config.yaml
n_layer: 13
d_model: 448
n_head: 7
n_kv_head: 7
head_dim: 64
d_mlp: 1536
vocab_size: 8558
activation: "tanh_gelu"
norm: "layernorm"
norm_place: "pre"
norm_eps: 1e-05
positions: "rope"
rope_base: 3070.0
rope_fraction: 1.0
qk_norm: false
attn_scale: 0.125
bias: "all"
tie_embeddings: true
parallel_block: false
init: "normal"
init_std_qkv: 0.0178
init_std_o: 0.00349
init_std_up: 0.0178
init_std_down: 0.00349
optimizer: "adamw"
lr: 0.000656
lr_mult_o: 1.41
beta1: 0.95
beta2: 0.95
lr_head: 0.0043
grad_clip: 1.0
warmup_steps: 251
schedule: "wsd"
decay_fraction: 0.859
decay_shape: "cos"
final_lr_fraction: 0.1
batch_tokens: [32768, 65536, 98304]
seq_len: 1024
doc_mask: false
train_tokens: 355100000
steps: 5455
dataset: "wikipedia_en"
MLP neurons of a small language model. Each row is named by its layer, matrix (down: output weights) and neuron, and shows model dimensions 346-441. Each number is 50 + 10 x the weight over its row's rms, rounded and kept within 0 to 99.
Before each neuron's rows is what it responds to, as a language model described it from the Wikipedia text at the highest values.

Responds to: First-letter or short first-piece tokens of a word split into fragments, often W, M, w, usually after headings, line breaks, quotes or parentheses (W|omen's, M|any, w|hen).
L9.down3:69 67 17 39 46 68 37 55 53 68 56 51 48 53 61 49 69 47 47 45 53 45 52 48 38 49 58 43 49 72 35 38 41 41 42 39 40 34 50 40 47 55 55 55 46 51 53 41 34 48 50 43 61 49 57 60 55 56 40 52 52 61 40 51 44 37 47 70 40 46 58 50 51 44 52 60 53 49 35 32 61 56 39 58 29 58 49 43 44 39 52 50 44 46 29 55

Responds to: Short consonant-onset pieces that begin a longer split word, such as -sh(ow), Kn(ow), Sm(ile), sp(rites); also numbers in data tables.
L10.down51:56 80 07 52 38 45 42 53 54 49 40 49 53 51 50 48 48 55 52 48 46 52 51 50 48 41 50 45 57 53 67 51 58 64 42 65 54 56 41 72 49 52 49 41 52 56 37 32 59 55 59 57 55 60 55 45 47 47 68 43 61 50 39 39 48 59 43 43 57 62 48 45 54 57 50 48 34 52 62 43 47 52 33 61 55 43 50 54 27 40 39 29 67 60 65 42

Responds to: Final subword pieces completing proper names and titles, often in tables and credits, such as Parent-s, H-anna, Sturd-za, Nirv-ana.
L3.down670:45 44 68 56 51 33 53 51 63 56 56 47 29 57 53 41 57 53 51 41 51 53 51 69 40 50 51 58 41 44 63 46 67 54 52 33 65 66 42 47 43 34 35 58 52 42 58 58 43 58 41 59 52 72 49 52 70 38 53 50 52 67 37 44 41 40 50 50 55 55 49 32 47 58 39 46 38 56 60 58 63 59 64 47 45 54 33 54 40 59 51 27 38 54 47 55

Responds to: Word-internal fragments inside longer words, especially ph in telephone, Memphis, macrophages, plus colons and dashes between digits, as in 8:30 and 2019-06-30.
L3.down1290:61 59 22 36 59 42 58 60 33 56 45 48 43 56 51 53 57 51 53 43 52 34 52 56 48 78 45 52 40 47 64 60 48 38 60 56 50 33 48 45 39 41 49 59 49 64 40 51 56 51 51 48 55 65 45 67 39 51 48 43 34 40 53 57 53 47 39 54 55 47 51 57 40 62 46 35 51 62 40 53 49 47 44 42 52 48 37 54 42 54 50 53 64 53 57 63

Responds to: Final vowel piece (i, o, a) ending split non-English names and places, e.g. Mani, Paramaribo, Shimoga, Rossi.
L3.down207:57 45 88 53 58 57 47 42 50 49 38 49 58 53 49 56 38 52 56 53 42 50 42 54 50 25 43 53 66 38 59 65 47 42 57 58 53 55 46 57 40 38 44 58 67 28 46 63 55 35 43 48 52 37 52 43 59 49 66 52 48 64 63 42 47 51 41 34 51 62 55 55 47 38 65 40 50 52 43 60 48 62 40 35 66 49 30 53 53 38 43 38 35 55 70 59

Responds to: Mid- or end-of-word pieces, often a vowel like a, i, ar or ari, inside non-English proper names and titles (Ush-a, Qarab-a-ğ, Murak-ami, Qat-ari), especially in tables and credit lists.
L3.down1322:64 48 49 54 45 63 45 42 34 59 67 67 42 44 59 31 57 47 55 56 36 50 44 51 47 34 57 53 55 47 49 29 56 33 56 38 53 39 60 54 56 49 38 75 49 50 49 58 52 55 42 36 62 54 63 58 64 51 51 48 58 57 41 39 67 62 67 56 40 46 60 52 37 51 53 48 45 42 59 38 70 62 40 57 42 42 52 44 55 55 49 31 59 56 63 71

Responds to: First word of a description right after a subject and is/was, comma or title heading: a, an, first, American, highly, very.
L9.down1463:43 65 70 50 57 47 53 50 58 66 67 60 43 34 50 18 56 32 55 68 39 54 60 54 59 64 60 49 33 63 55 45 52 45 42 57 38 75 50 76 53 64 34 56 38 54 47 47 65 39 39 44 45 39 23 58 43 53 52 56 50 49 53 42 51 49 53 55 50 45 29 41 68 40 45 65 67 63 73 58 51 44 67 58 50 46 60 62 44 63 50 54 46 55 49 49

Responds to: Word pieces or short words inside capitalized titles and names, e.g. Only in song titles, Ann in names, ad after D (Daddy, Dadikh).
L3.down931:74 32 33 45 49 46 32 70 50 36 57 66 60 44 51 45 60 63 56 50 56 39 82 44 50 42 50 65 48 64 48 48 25 31 51 46 45 62 50 30 39 49 46 48 58 42 56 44 50 54 43 42 39 56 41 48 59 55 41 25 63 34 39 60 43 67 45 52 41 55 55 52 48 51 37 47 39 62 53 50 60 58 45 35 53 56 65 43 28 51 56 69 50 54 59 57

Responds to: Non-initial word pieces inside long, uncommon, often foreign proper names or terms, such as Palemb|ang, Calc|as|ieu, Magom|ed|ov, often in tables and lists.
L9.down174:45 54 49 53 35 64 40 42 47 56 51 47 49 49 53 59 63 48 53 58 57 45 46 45 42 46 42 51 35 51 43 36 60 54 57 42 56 42 44 55 49 61 67 60 64 69 41 53 58 53 48 48 49 61 33 51 39 75 55 39 48 59 42 49 47 46 44 58 52 52 40 39 53 57 45 49 67 66 58 45 45 40 51 50 29 37 41 50 40 48 48 60 45 34 59 52

Responds to: Word-internal subword pieces, mostly inside given names or proper nouns (Pat-ric-ia, Constant-ine, Nor-bert, Af-ric-an), occasionally inside ordinary words (consp-ic-uous).
L3.down1205:54 40 25 61 37 29 56 58 51 66 41 41 45 55 58 43 62 58 48 43 59 60 56 50 54 56 52 43 54 40 62 33 41 68 63 38 40 39 44 41 58 48 56 51 41 62 32 41 54 63 72 44 48 41 65 53 45 61 44 43 47 51 56 31 39 63 60 58 64 52 52 38 48 40 42 58 50 54 61 45 42 73 39 48 44 54 48 44 51 57 65 48 21 41 73 40

Responds to: Fires on word pieces inside personal names (Sic-il-iano, Ferr-as, Pat-ric), nationality adjectives in eponym lists, and year digit pieces (199, 200); weakly defined.
L10.down1232:59 46 62 56 48 41 57 43 41 53 63 66 45 54 55 59 39 50 53 59 47 55 37 59 50 66 66 66 54 42 55 58 44 73 54 50 35 53 46 54 52 58 47 43 31 39 49 48 54 53 51 54 63 22 57 50 59 53 47 37 49 30 36 53 31 51 39 67 52 56 53 42 47 49 60 52 43 69 75 30 44 47 45 35 49 53 47 47 53 45 57 49 67 48 67 46

Responds to: The last word piece or digit that completes a multi-token proper name or model code, e.g. ZAZ-965, SaberCats, Matadors, GT300.
L10.down696:44 53 80 47 46 39 31 69 55 54 49 46 52 35 71 34 67 65 49 48 39 52 39 56 57 51 58 49 55 45 31 45 45 59 41 59 35 57 45 69 53 37 49 60 54 58 57 58 54 48 49 37 60 49 65 62 81 52 46 77 49 54 48 57 38 49 43 51 35 57 42 54 53 56 41 54 44 54 49 67 40 57 53 40 49 39 44 57 54 45 79 45 61 43 52 53

Responds to: Short word-piece tokens inside a word split into several pieces, often right after a hyphen or single letter, as in h-tt-ps, go-b-etween, lotus-sh-aped, man-age.
L3.down1042:46 55 31 54 59 45 66 52 60 61 59 69 49 48 49 50 49 38 52 40 55 42 58 69 43 41 43 30 56 64 70 44 43 43 61 56 65 39 55 50 54 50 51 39 78 46 51 46 59 53 57 28 49 47 55 59 46 58 62 51 40 54 40 54 59 44 51 49 40 57 38 34 47 55 39 48 76 43 32 40 55 53 52 46 23 62 51 64 36 39 48 41 40 50 63 57

Responds to: Empty cell or space at the start of a table row, just before a rank number like 3 or 4 in sports and music tables; sometimes word-piece continuations.
L10.down452:35 45 63 41 51 40 46 40 64 51 49 62 47 53 41 20 46 59 63 65 52 40 73 45 64 54 58 49 64 67 41 49 51 48 43 44 36 57 47 46 63 40 54 31 61 53 44 52 47 38 61 45 51 51 33 53 51 53 69 65 54 51 64 43 53 40 74 62 62 41 46 54 61 56 57 51 44 49 39 57 32 34 56 38 44 61 61 62 48 43 62 60 58 55 44 54

Responds to: Commas, "and", semicolons between coordinated modifiers or list items (darkened, smoke-filled), plus nouns after his/her (his chest, his research, his duty).
L9.down1136:46 56 43 36 69 52 52 63 50 64 39 65 38 43 38 56 53 63 48 44 50 35 52 59 55 54 37 60 39 68 55 38 62 49 63 55 51 47 48 47 66 39 59 37 54 35 52 47 61 48 31 48 43 45 38 38 67 37 55 43 37 59 62 47 43 63 46 54 74 50 40 67 54 33 48 55 43 53 44 66 47 54 47 54 54 54 65 41 57 52 40 46 55 72 51 62

Responds to: Interior word-piece fragments inside longer words, often before suffixes like -ion or -ical, e.g. Profess(ionals), pe-as-ant, Bi-ograph-ical, con-greg-ations.
L10.down1190:51 55 48 43 54 41 36 51 46 40 56 54 45 55 47 68 62 59 46 50 54 31 40 63 62 57 57 44 49 50 42 47 55 50 54 54 43 35 37 33 53 47 38 50 57 59 58 69 46 41 35 38 56 65 61 60 59 65 46 62 31 32 56 46 38 60 38 57 57 62 49 51 47 55 56 55 54 44 54 53 33 47 45 63 52 51 47 50 36 56 47 59 49 45 38 47

Responds to: Tokens right after a number or ordinal, such as the noun in four-group, two-game, first place or second-round, and pipe separators after numbers in stats tables; weaker hits are scattered word pieces.
L9.down159:49 37 55 56 42 57 42 56 47 41 42 51 64 53 46 43 62 33 51 58 68 64 55 51 46 57 47 59 31 75 31 42 45 62 48 35 30 57 55 36 50 55 43 55 50 58 58 46 29 49 63 45 40 42 18 42 59 55 62 35 53 34 61 43 43 38 52 45 40 67 41 33 38 41 35 65 52 49 35 27 52 52 56 40 65 49 54 41 33 61 52 63 43 51 68 54

Responds to: Final word-pieces of surnames or acronyms already mentioned earlier, recurring as sentence subject, e.g. Sakag-uchi, Krasilov-sky, J-OC; weaker on the, he, and empty table cells.
L10.down157:52 74 87 49 33 39 64 56 37 55 40 54 38 55 57 44 36 55 39 78 47 51 64 37 57 51 45 51 57 54 64 59 39 48 49 42 31 45 41 50 51 54 56 65 50 53 53 41 66 52 43 42 68 45 42 45 41 57 33 56 37 58 49 51 50 37 39 49 45 22 48 54 41 69 55 41 49 46 38 48 48 50 47 49 55 69 52 46 43 26 42 38 45 54 46 62

Responds to: Fires on the first piece of a word or compound that a suffix or second part will extend, such as peak(ed), high(lights), over(turn), cover(ing), far(ce), and "It" before 's.
L10.down1489:39 55 65 60 54 54 53 31 61 37 48 39 42 55 39 64 35 55 50 62 49 57 33 47 48 51 45 75 68 36 52 49 38 50 62 28 32 62 58 31 56 35 43 73 49 38 53 60 32 56 58 46 52 36 47 43 58 56 39 47 45 51 55 51 43 39 76 69 83 52 43 54 52 56 49 37 57 55 60 58 32 63 35 39 40 46 60 44 51 43 49 48 43 48 31 58

Responds to: Non-initial letters or digits inside acronyms, abbreviations and model codes, e.g. RCA, FIS, NEA, C1, B-47, often inside parentheses.
L9.down257:54 64 45 59 33 59 58 59 44 51 52 49 56 66 53 57 57 49 45 50 47 55 41 42 68 44 61 41 58 50 31 44 67 49 41 43 62 39 49 48 30 31 54 42 64 57 54 58 45 48 33 44 49 45 47 58 61 40 54 58 61 43 47 41 42 47 62 50 40 39 59 51 48 47 57 63 55 58 40 43 64 61 46 42 56 44 36 60 47 63 37 68 42 48 41 59

Responds to: Number magnitude pieces such as 000 after a comma and million after a number (27,000 copies, 3.1 million views), plus weaker quantity or prefix words like over, pre, much, %.
L3.down242:54 53 39 42 47 35 43 63 65 42 48 60 29 48 55 56 35 46 51 33 57 55 46 42 53 62 47 62 73 37 58 59 54 47 61 54 61 36 49 48 40 34 54 39 54 49 39 51 57 38 51 55 41 36 42 77 61 53 57 48 37 51 65 46 35 54 52 61 58 48 50 49 53 50 49 55 51 52 54 65 37 49 40 50 41 54 41 56 53 55 46 46 47 64 32 58

Responds to: Interior fragments of multi-piece proper nouns, mostly given names, also places and foreign words, e.g. Push-pa, Pet-ra, And-rea, Gab-ala.
L10.down461:46 51 26 67 35 49 42 68 39 41 41 52 64 44 63 64 43 42 58 38 47 50 51 62 60 54 61 41 49 39 50 26 47 70 35 50 60 51 38 57 41 42 45 56 53 21 34 73 49 45 61 45 49 30 61 51 55 29 24 60 39 47 54 57 62 63 51 48 33 32 54 53 69 58 79 59 46 53 60 52 56 64 50 40 50 46 45 57 64 50 53 19 46 75 53 61

Responds to: Words partway into the names of books, films, songs and shows, often a number, colour, the or possessive 's (Four, Two, Blue, Stalin's).
L10.down1059:61 42 88 40 48 49 55 44 49 35 45 41 57 49 56 55 40 36 46 50 58 62 40 40 57 58 36 52 58 34 55 42 54 35 39 42 47 42 44 56 41 56 44 44 49 40 47 49 61 58 39 43 40 45 55 47 53 42 54 54 31 56 54 45 43 56 28 56 49 38 58 47 58 52 52 51 37 46 49 64 46 44 43 37 41 36 56 45 40 56 61 69 41 39 50 48

Responds to: Function words (the, and, of, to) or opening name pieces inside multi-word titles, proper names and lists, e.g. "The Big State and the Servile Mind".
L9.down1348:57 40 45 43 53 55 40 58 31 34 47 37 56 48 50 64 30 56 55 53 56 58 39 39 36 55 42 43 59 41 77 54 57 48 53 59 55 40 49 48 57 39 58 63 45 53 50 47 49 32 49 42 45 52 61 43 60 37 52 57 41 55 52 34 53 56 47 52 46 46 58 49 60 51 50 39 44 49 56 39 61 62 50 54 50 70 57 56 51 39 59 49 68 31 48 42

Responds to: Opening piece of a multi-token word, mid-sentence, that a suffix or second element completes, e.g. accompan(ied), spe(ak), digital(ly), coal(ition).
L9.down1336:64 52 51 50 66 61 34 62 54 47 54 66 54 44 44 28 49 51 51 55 41 25 37 58 56 49 47 54 59 51 71 48 57 53 43 48 45 61 46 48 44 46 37 51 49 35 39 44 37 46 44 55 40 42 53 53 65 51 52 57 56 46 30 62 55 51 46 56 49 33 70 37 37 50 51 58 58 51 48 64 43 46 43 36 35 60 43 53 55 58 43 62 44 41 46 49

Responds to: Word pieces in the middle of titles of songs, books, films and episodes, such as to in I Only Know How to Cry and inding in A Finding Adventure.
L9.down746:39 41 32 43 49 45 54 62 50 34 53 49 51 57 43 66 56 57 44 28 48 53 38 36 51 61 55 37 52 49 62 69 44 54 51 50 59 48 46 36 25 31 44 60 53 58 42 40 39 43 65 61 30 41 60 58 60 38 57 52 35 38 55 49 51 51 40 51 53 46 60 38 46 65 51 52 52 56 65 67 52 69 52 38 63 56 46 57 57 63 51 52 81 53 34 66

Responds to: Fires on a lone first letter or short opening piece of a word broken into subword tokens, mostly in song, album and film titles, e.g. L(overs), H(ave), W(idowmaker).
L10.down681:60 63 03 49 43 32 41 55 50 40 55 53 61 53 47 56 37 37 51 62 67 44 45 58 45 43 48 44 45 57 46 55 58 48 46 70 55 45 59 37 60 57 45 48 52 53 30 64 48 39 45 65 41 49 55 44 73 65 50 56 43 66 39 66 40 42 64 55 43 46 49 51 41 53 36 61 57 46 63 34 55 46 53 54 29 66 49 44 57 55 38 48 49 50 48 46

Responds to: Final word pieces that complete proper names of people and places, often in tables and lists, plus following 's, a or commas, such as Chișin-ă-u, Takaom-i, Emma's.
L10.down679:49 52 74 54 30 43 53 50 67 43 47 47 54 56 53 46 43 38 61 55 60 42 38 27 55 46 60 60 59 46 57 48 45 44 44 59 48 54 60 50 77 50 51 60 39 44 57 67 42 31 35 52 53 54 36 57 55 63 58 65 41 48 40 56 61 51 43 56 56 47 44 42 45 57 37 56 69 51 53 67 58 51 66 37 49 48 55 39 34 42 43 62 51 50 60 64

Responds to: Word-internal pieces right after a short word start, such as pe-as-ants, che-es-es, black-m-ailing, and units of area or length after a number (m², square foot, area).
L9.down390:45 56 32 50 50 35 55 44 45 52 39 48 49 74 55 36 53 56 39 49 52 69 56 36 36 64 61 51 61 33 47 38 63 39 63 48 57 54 52 43 53 53 62 50 58 49 46 55 45 43 59 50 44 42 58 57 47 50 57 73 43 63 48 45 43 54 41 55 49 38 46 43 52 43 48 71 54 34 56 62 56 50 52 53 44 60 40 40 45 62 54 32 46 53 52 50

Responds to: Words like recorded, released and hit in music articles and song tables, plus scattered mid-word pieces such as Ch-op-ra and Di-ep-pe.
L3.down469:46 56 22 51 62 47 57 32 58 70 49 42 61 36 46 40 47 70 48 57 45 57 51 46 71 38 42 66 37 49 42 35 54 58 54 52 59 59 71 52 70 56 63 45 56 44 58 49 52 67 57 53 61 37 67 61 46 37 63 33 52 53 29 53 48 48 45 53 59 40 37 46 51 77 63 56 54 46 48 55 59 61 44 41 52 47 44 59 46 26 55 49 54 35 49 48

Responds to: Word pieces inside or completing proper names of people, places and weekdays, such as Ray(onier), Naid-a, Qurs-ay, Frid-ay, Ritch-ie.
L9.down1046:62 54 57 55 59 45 51 56 63 47 45 56 55 42 63 49 60 51 38 46 49 45 42 44 46 60 66 53 49 54 61 53 45 44 46 47 45 47 50 57 52 51 36 53 50 38 58 54 49 68 48 47 59 55 57 62 62 34 48 38 50 73 45 34 50 47 46 69 58 49 44 53 55 43 52 40 45 41 55 44 62 62 49 51 49 58 55 66 51 68 42 46 40 49 56 53

Responds to: Cells and separators in sports and competition results tables, such as the colon in race times (1:17:35), pipes and spaces before scores, plus scattered mid-word pieces (kn-ives, R-ush, Dou-bles).
L10.down1487:46 46 62 62 44 59 50 50 63 41 29 55 52 39 73 50 45 49 57 66 58 49 53 47 46 51 58 47 50 59 40 61 46 51 31 16 73 47 55 42 32 68 37 41 56 43 43 47 71 64 36 53 56 48 44 58 59 36 49 49 57 34 68 34 65 69 37 56 51 28 48 61 62 46 39 42 38 64 51 49 45 34 29 55 45 48 53 37 51 51 58 71 37 65 53 58

Responds to: Final word pieces of a person's surname that complete the name as sentence subject, such as Griff-in, Eman-uel, Pres-ley; also subject "he", "would".
L9.down557:58 40 52 42 56 43 59 51 36 55 33 49 17 42 41 50 53 44 48 62 40 41 39 42 54 61 47 47 51 45 40 37 57 78 48 54 51 56 41 69 49 56 36 52 53 62 78 22 61 37 56 37 55 62 54 43 49 56 60 54 36 50 54 49 48 26 68 48 39 58 54 42 41 50 54 52 59 52 58 60 41 57 59 40 49 46 50 57 52 56 45 49 73 23 47 49

Responds to: Subject pronouns (he, it, they, she, There) opening a clause after a period or comma, before was/is; also en dashes in year ranges and opening word-pieces like b, cle.
L3.down156:39 35 34 57 46 57 31 63 51 42 58 59 46 38 44 60 68 53 46 46 55 37 43 51 49 59 48 59 54 51 58 44 53 65 38 70 45 43 50 55 57 57 51 55 28 44 59 51 40 59 52 48 63 45 40 56 39 49 63 44 35 48 48 46 39 49 32 63 42 76 26 51 48 51 54 60 48 67 43 47 45 61 53 47 47 69 48 47 57 73 47 46 55 67 53 55

Responds to: Short word-internal pieces such as c, al, ab, r, ol inside split words and names, e.g. vac-c-ination, A-c-ademic, Is-ab-el, liber-al.
L3.down186:43 48 38 49 53 53 28 50 77 48 81 57 41 54 45 59 54 45 61 59 43 39 53 53 47 60 44 58 41 50 53 54 46 53 43 71 47 61 30 43 55 34 23 50 69 42 54 46 47 65 46 68 26 66 43 43 54 57 68 34 73 70 51 55 46 54 45 55 41 47 55 58 33 56 72 52 44 34 46 58 46 47 55 58 33 55 69 61 48 44 53 52 52 69 63 36

Responds to: Word or word-piece in the middle of a capitalized title or institution name, e.g. song, album, book or film titles and institutes ("I Only Know", "for Advanced Studies", "A Man for All Seasons").
L10.down18:58 37 69 44 61 52 52 33 53 62 52 51 43 59 50 51 48 64 41 56 38 54 44 40 51 59 58 39 42 58 75 73 30 53 43 37 34 48 23 57 35 38 49 58 41 55 62 35 56 45 58 53 44 55 55 54 64 53 56 43 43 54 46 56 48 73 39 44 55 47 53 26 64 58 47 55 50 62 48 58 54 59 46 48 68 61 54 56 53 50 55 38 68 36 34 50

Responds to: Opening fragments of multi-piece words, often a compound's second element (snap-sh-ot, foot-h-ills, check-p-oints) or after a quote; also be after to.
L9.down608:55 42 23 54 47 44 45 36 45 44 48 53 45 62 48 30 42 56 58 56 38 60 41 34 46 62 52 47 37 70 53 30 38 66 51 51 27 16 39 51 55 34 67 47 36 71 59 41 56 22 63 41 55 58 54 55 55 48 64 65 39 69 59 29 54 57 45 48 61 51 56 48 50 47 64 67 43 56 55 50 44 71 38 51 48 50 49 63 60 47 61 25 60 61 38 36